{"num_hidden_layers": 10, "hidden_act": "silu", "init_std_down": 0.00884, "schedule": "wsd", "decay_fraction": 0.938, "train_tokens": 157800000}
MLP neurons of a small language model. Each row is named by its layer, matrix (up: input weights) and neuron, and shows model dimensions 48-143. Each number is 128 + 32 x the weight over its row's rms, rounded and kept within 0 to 255. Numbers have three digits each.
After each neuron's rows, "fires on" lists the tokens most often at its 100 highest values on Wikipedia text that the model never trained on.

L6.up514:168076068181128113140138140089127126145139153125148143098143108139069095132145108169132135139110151126139102134105137154145161114081083105145103126146096142139149158109119074121114178141116133110124125119168125147145057171163047124170087087105119126204183130142174118075163123141079132125
fires on: "li", "low", "w", "en", "ed", "t"

L6.up22:113143097140102095083111142045116180107112163123119143108150180086156140160047161144152133132161121126191133201061160176129127120109118121163066080185077148131163125102106121112127185101153142114151136092112118130126085175114150119157150065101093124127157171129126126137168141203117130158
fires on: ",", ";", ")", " and", ");", "),"

L4.up350:110166172100115196116119117112145145145168166124175167110163124126100166179115167106158151130131116125168149096130118116128116227113095143144141111132124149183117175130144064161172128155119109123102080071161096126067079148118103139149129153212117132055159140110137098148168101141127147107
fires on: " be", " Be", " f", "e", "be"

L4.up219:102119181155156094111190139085153165121152117158087141149154132172131115178174072073120179148150149153138099084129078158080161148133145119122094129130102127075140116198148160133095185097129144083073125146118141057072071169144107121125166130118119076121158105167219151112142154161172122168
fires on: " g", " do", " pass", " play", " take"

L6.up544:087149160135137098141112127165179188135102091130131125166208113186086199164133095158186091067087119084126115102129099116105113094060150092075137136115103116135097152125086137167178131119082144101179053083081118106145168146158097125105109112102120088078137106181102127162111147142168092152
fires on: " se", "M", "se", "ne", " per"

L6.up417:146107120093113143070138125086099162107105159134097088137149120152089118135170107151135127118156082144127148113173134087080130134130141130174114092143121169092129144133125084117116151087128202102109207083130105198080064081185109126000120098174093158121194161145149105112119128173150091186
fires on: "cc", "ci", "ft", "ec", "ver", "und"

L4.up514:147152156096117133088147178105142148071136178150157134124148168123148147156141194112075088083083066141137136140088114114142093136090159098127111104135114174142091122181098176145142161186155121165144125154118115113091122117146145118127136101108131101082151152164126144128153168093186084115
fires on: " that", " what", "\n", " to"

L4.up389:164129083175107160093086111178103114174124119114128170152123126153147088144126200122121110080103138124061088144126098153159124179151090138094087092140117090113162115120147147111059117153114133150127083079084051150088149122095139077159198110081137119169123113098073114126114072172167106130
fires on: "ga", "iv", "it", "gra", "ification", "ol"

L2.up495:116102095136136182066138166066118147115133126069115051070140156128100184147139100157079134098145087150125104094124164067130165155097160164126157140111148185187068130188182161135107099105191093091164133118110177073156114189139116133086129124117116119153153104193120159155147154132155099142
fires on: ",", "/", " that", " by", "at", "\n"

L2.up204:085110094158119092124103159088157124141137129139060069151082124090119166094121146119165200128116099165105192133108138109147087130065101171098103131158111082150109173106156134103139153119143073078131100108131148190169165135136143154125171087124175145170099142190073165065164165128137166140
fires on: " not", " Jo", "lu", "cho", "mu"

L2.up566:172114096130098160098193103118102150163134069121133117166178121164105105137104111078155184123151121101150136118080153064076157139134153148103168100116083132096166125133100170172165154073128078118155122136115168178121173117139136094095104118121109151139134134089108118081128124163157102158
fires on: "duc", "ut", "ri", "-", "min"

L4.up230:145116091125166159143163118107138147120142136124140143173191080149096090108105123181166132121128131112166197118163088122145160161185053116116123131098129099149169092174122169140151137098127162157160125161101171166192145131062121053143105081131116118170043131105158136103159124124130093101
fires on: " K", "k", "i", " Na", " Ka", " P"

L6.up510:102116133073131131133151070119159110142157087114125096107154125114129163082075078156156065131125162148101117150180153170132095144137123148163074083095078084160091137109119155124139081147168104212099176100101123130120141138221112104169166093165107110130156108074116133122163105036106162086
fires on: "s", "ment", "ron"

L2.up40:053107142118093105154078123156148163142145105104132125117128148125125063142116149173125052130145134154090092185104163084139101126129094067143103099098106083177180020164155097115099123137140180191102125120150072197140130138173122076122145126103178167192109119134108093136145146240126103128
fires on: " and", " later", ",", " while"

L6.up233:118091079126083150177120152133133194164130145096117080072125135185105132133095096150121083147134107129123193135089131123130091133148069131061190129115192121135155197082063099198136115107108125119129120085143106097172123129125134076071134090154089148081080113160173125132097152115091121135
fires on: "st", "d", "c"

L6.up237:109136094080135099118157141095122151147168119140140150105124173133147139126126115178151116092133178080172128132192130122160070121126151116110097085098097143165155150132172096069102120087178132166144046077129162125121106208090156089146133154144175129115145158176152133099132106140119116142
fires on: "l", " 19", " 17", "ma", "on", "c"

L2.up538:157105142170152108105145074098064099121143113122136103153119205189131190112145130149152164120101171162102053050140074110178088063160141164137173087096158081132089108102124145182165118171099101145134122132104120116133165071164115117178076147135125055130134130157176159112114158139183102125
fires on: " E", " so", "ence", " used"

L2.up60:116142087176140133090149210089141122084139091087159064113145129148138132125095181126160109156137138125120131085120149136197155150131124135138154170204142086112161111124164114161108129109144142143073137166124115133176119115130127141093152104097164083146171146100183142087119142122160143126
fires on: " not", " most", " very", " only", " just"

L4.up149:098133101126167128189087184129157122138101157096139123084104124171176107120197097142129190125107156129078174178128132052172086145105136154142061098147094156131134107124143150102150156136134137099218180166191090116090115139120086107168109136046103097142132111180106156174103102112148139127
fires on: " after", "mb", " before", " were", "gg", "ne"

L6.up636:176118079098116141095132142139125051127138088134085125115126183130111130133104062114136171194095194127118121114138066116158113118076133145125077168166121124136168136116127141137194123136122166102189135137109120082070173174194131079156146108112137162100096117184115082139113128111113141149
fires on: "mo", " bo", " music", " lo", "bo"

L6.up584:128117111114145156054115087129130091134089067159171089169126141090161119102089128053085168104170118133160079130171166157209077086133130135199076118094119139135124072153070125144129099156151088058140130136123110141146121131171176124107112143131138115183172137148080137181150114093075117119
fires on: "us", "ra", "le", "s", "ur", "ed"

L2.up183:121119155118177111136144131135138122144159125123136160131154135177199163155099079118193084154132159087123136104144145071111111149117166131125102117071107158122115106091129090157083138166143141074163073109089128086096148134127122123089148132140052153129119158161120152129130141188161078105
fires on: " se", " F", " f"

L6.up316:150125112089172178128121159160087093090152166080156168135104132109071118136150162132169151131068209126171132152115107129140102159151134134136118198091121106125148109175078113165075068110098108157124144120138125155168158108181122084099102197080120131156129119110089142049147172113153150128
fires on: "s", "re", "°", "board"

L6.up601:097144149111141143055098112123139089121180133133160130113127130149093107173068133092161187124148183093071166142180106121174096102091106091154131136104119135148154095169085071141088073120124133132097166097142098121132095161182124105068115140207110118179188112182126121040098111153097134153
fires on: "s", "vi", "gu", "gra", "re"

L6.up488:142148139135179163175140072104086135109138132184107154137094142062139119142161092092078138109159094179125139129199201091114094142046082132097143132108150139137128134069113149095135130128161135077058092116072105164123149105106173087207151164159152071152152121143134123097118120096155108156
fires on: " of", "er", " the", " ", "cc", "l"

L2.up99:147146100122117101098081129162170140112133126110159110121147162112067168152099165106137142117134134044167079090126091119157126145143140124094044119091142099166120101145123115139194165169120164162158117126134146194096185174212090112097133148067094105140130145102141139108126126087159146126
fires on: "o", "no", " bo", "bo", " po", " Bo"

L2.up321:117142111089126147143178132160119181140124091196039166155176151171118168090153182166173101105134111141125107148106127103129164145071175119138112158121146085141082054141178200141110132146131059144103098129129080071116183097109122150109126082111067096094166102160102103118119105133159092107
fires on: "om", "rom", "ite", " qu", "ist"

L6.up511:142145122102135061108125130135156103098131113156107114088162138139101083152139123140165095103064126126097145137118160170165132145123130127169047166075111116144108208140127108060057142101156136118144124136120158192057118062095196106144161139092127122148125150144119127130146139088097152157
fires on: "'", " their", " a", "ven", " his", " two"

L4.up157:121181204144121168141129123160116122136124174157087144158165140161128076118116102064179147119191165151109121158105096162142106144098147122160137067114126137087178142088095167089120094099138123166131092159168076095116110110125130129160093180160091101129102097148175151080148154083142139098
fires on: "or", "ad", "ip", "in", " the", "und"

L4.up90:177191131123191143104139108123172156130106145099151125044200145095124095157101163117127129117110061126158155094112131163179077097167100137119122146144113169175161093178126179169152103092186118145165119174093119110099125110082141157150142052044144136148120095134131129114144100191127136163
fires on: ")", "\n", "),", ",", " ="

L4.up242:183104096141193116153099136064106190097132134166114136139134136165081111102109108156167154126126142130106186067151109147113169106120122115141150171163145069079113104105113183173103152145137084152080073139152115167091110097143055094152101060109141144144119129175118185192169143172125127109
fires on: "li", "t", "us", "it", "ro"

L6.up553:151129187132115108106153143133133096098111143105044098127166122099115200155178140140148102080119162133097084124134113140109166163085208144154141117115147118071126141150116128093127151134095187098157103135143107191218084183115137140091111149139136102112119174163084123088153103093134130076
fires on: "er", "or", " st", " vi", " Vi", "ev"

L4.up53:117120080122177077167085156148140159150106111071146130137131122099132124105116133148153071123134116140188137152144145095118081151121094087138132099120154121179164167075159145136081111158192112149122118106179156079133128181120123132174147083116133143148191109187110136094177107159088064148
fires on: "w", " W", "p", " 6", "t"

L4.up137:187136165087080064081165153088088117161152095112143120130117119106119099082077118115139138116096154157107151077109109038117123113140175169142104080138131127126077155141166119193117119133122111064104107106143168147085179131112119123132103081163096165182155119088152109168133159079122185177
fires on: "ri", " bi"

L2.up57:122097081127143154115110192174086135117108164146172163146117200130146100194155177118116195169110179102138120137131020113135176115124114143084099116130120151144128121130140122156112096136120091168151078128113153136130177113146115080112102108098114125099162106122080148068142126173096116079
fires on: "'", " p", "lic", " called"

L2.up125:091133093115135177130152091186125079121131102121114150142146112180110119114146183065136160074040098071125106096152121136139120143154083163137089116141160135120163144137111152241092109122167144123137111161103196135067104105154171086124118155100131137135134181117087080094149097189172079131
fires on: "'", "ov", " defeat", " allow", " received", " return"

L2.up106:132151062054138163174172154137159184107128118102119085122127162166103091148166138160185108128095092086166131147152052196149157137088077086087179085114160150110111166141096144132068095156132098104091097144118191142105164158117166121152105107126211124106162111066112117099178148149135138122
fires on: "'", "’"

L4.up482:174112103111091190065164144115121134115123081157109205148148175110200125120118175077127128119151148122122165081150149164119103161081107120083151083098103143147107166103128129070112158127123131083107124143158181167131128141145112082144160133147135072075138067158090130147150137138102114119
fires on: "ten", " of", "t", "w", "ver", "ma"

L2.up620:118101141103166115147102163109089072135168097152136125069119137173096138149069160146123113138084138170119159111132178130124139206138161133114123197107150145133074110123103150141081186116082166135126183105150165191085111115146149139157087106101096111150133131154116117133155129105179151039
fires on: "ach", " a", " h"

L4.up407:051085157080127139050103161172059142057162122141130119147095064172123166147132055144150136129089127113154065143199153148100113163157154127158073099129123184101112111105154167178187131066102082082113172151094088152120105102150122135124096140158150128164172119144193149175130178104131116147
fires on: "c", "cc", " well", "ec", " join", " head"

L2.up261:104145160129129143089167106185185119174164084136162169138139136133101127129135181065158146152130165099120121115215162148154084147121152098166073099072132172145128059133132132157185210120056182170064100141189134062071096127190129069129128113132102135143122108114120094123184114193117118123
fires on: "\"", "be", " be", "L", " tr", " lo"

L6.up445:146169158109092169073139147166117103203131076142087101157092095158120044098089130110156131056147159124112125154152105138143114097132106165123180079156112104147100050112152164161149183054159121112143117112079111131131108139085174087144174101091139155151130138084138181141173140127158133093
fires on: "ol", "it", "or", "ran", ":", "tro"

L2.up147:147091103104153157162079143130132137077143146144145163095086072129135135098137123123126130116120176110115103161162057080172133155130117117151147122120173119087065163118134109162148109127108118135133102137203132096120117144111091145124109162101121104141091081147156080147163152110161068142
fires on: "ne", " we", "co"

L6.up577:102111175089173149031129124101146142135125105064118144097158117149151166193103142118113116171118136131080149183099177104120116112170099082114105102128149072161146131148135132143124094129204055101075120173072105070166099157162132161160141112170099129141181087091121151105077151142138171096
fires on: " of", "el", "s", "ff", "tor"

L4.up423:128108155162125118105150174146119156078118085148141088147163122116120159137074141089142112176084188104131157146160165091137114199137109179174115129145122174073075123132102151159161193098088124104102198094104176161145221139159118067118106091190096120134095138102100102159134123081145137127
fires on: " co", " Co", " h", "″", " ex"

L4.up25:179104108154084119168172144149109161159177103096109101089068124125136111092117132186089075157102105145133102114130128074106170152146109132187184053153095125145167173106077096139142186163201111163126092068161110189125110156146182123081189134140127123115113113128127132095120157125118136152
fires on: "w", "it", "-", " |", "c", "ur"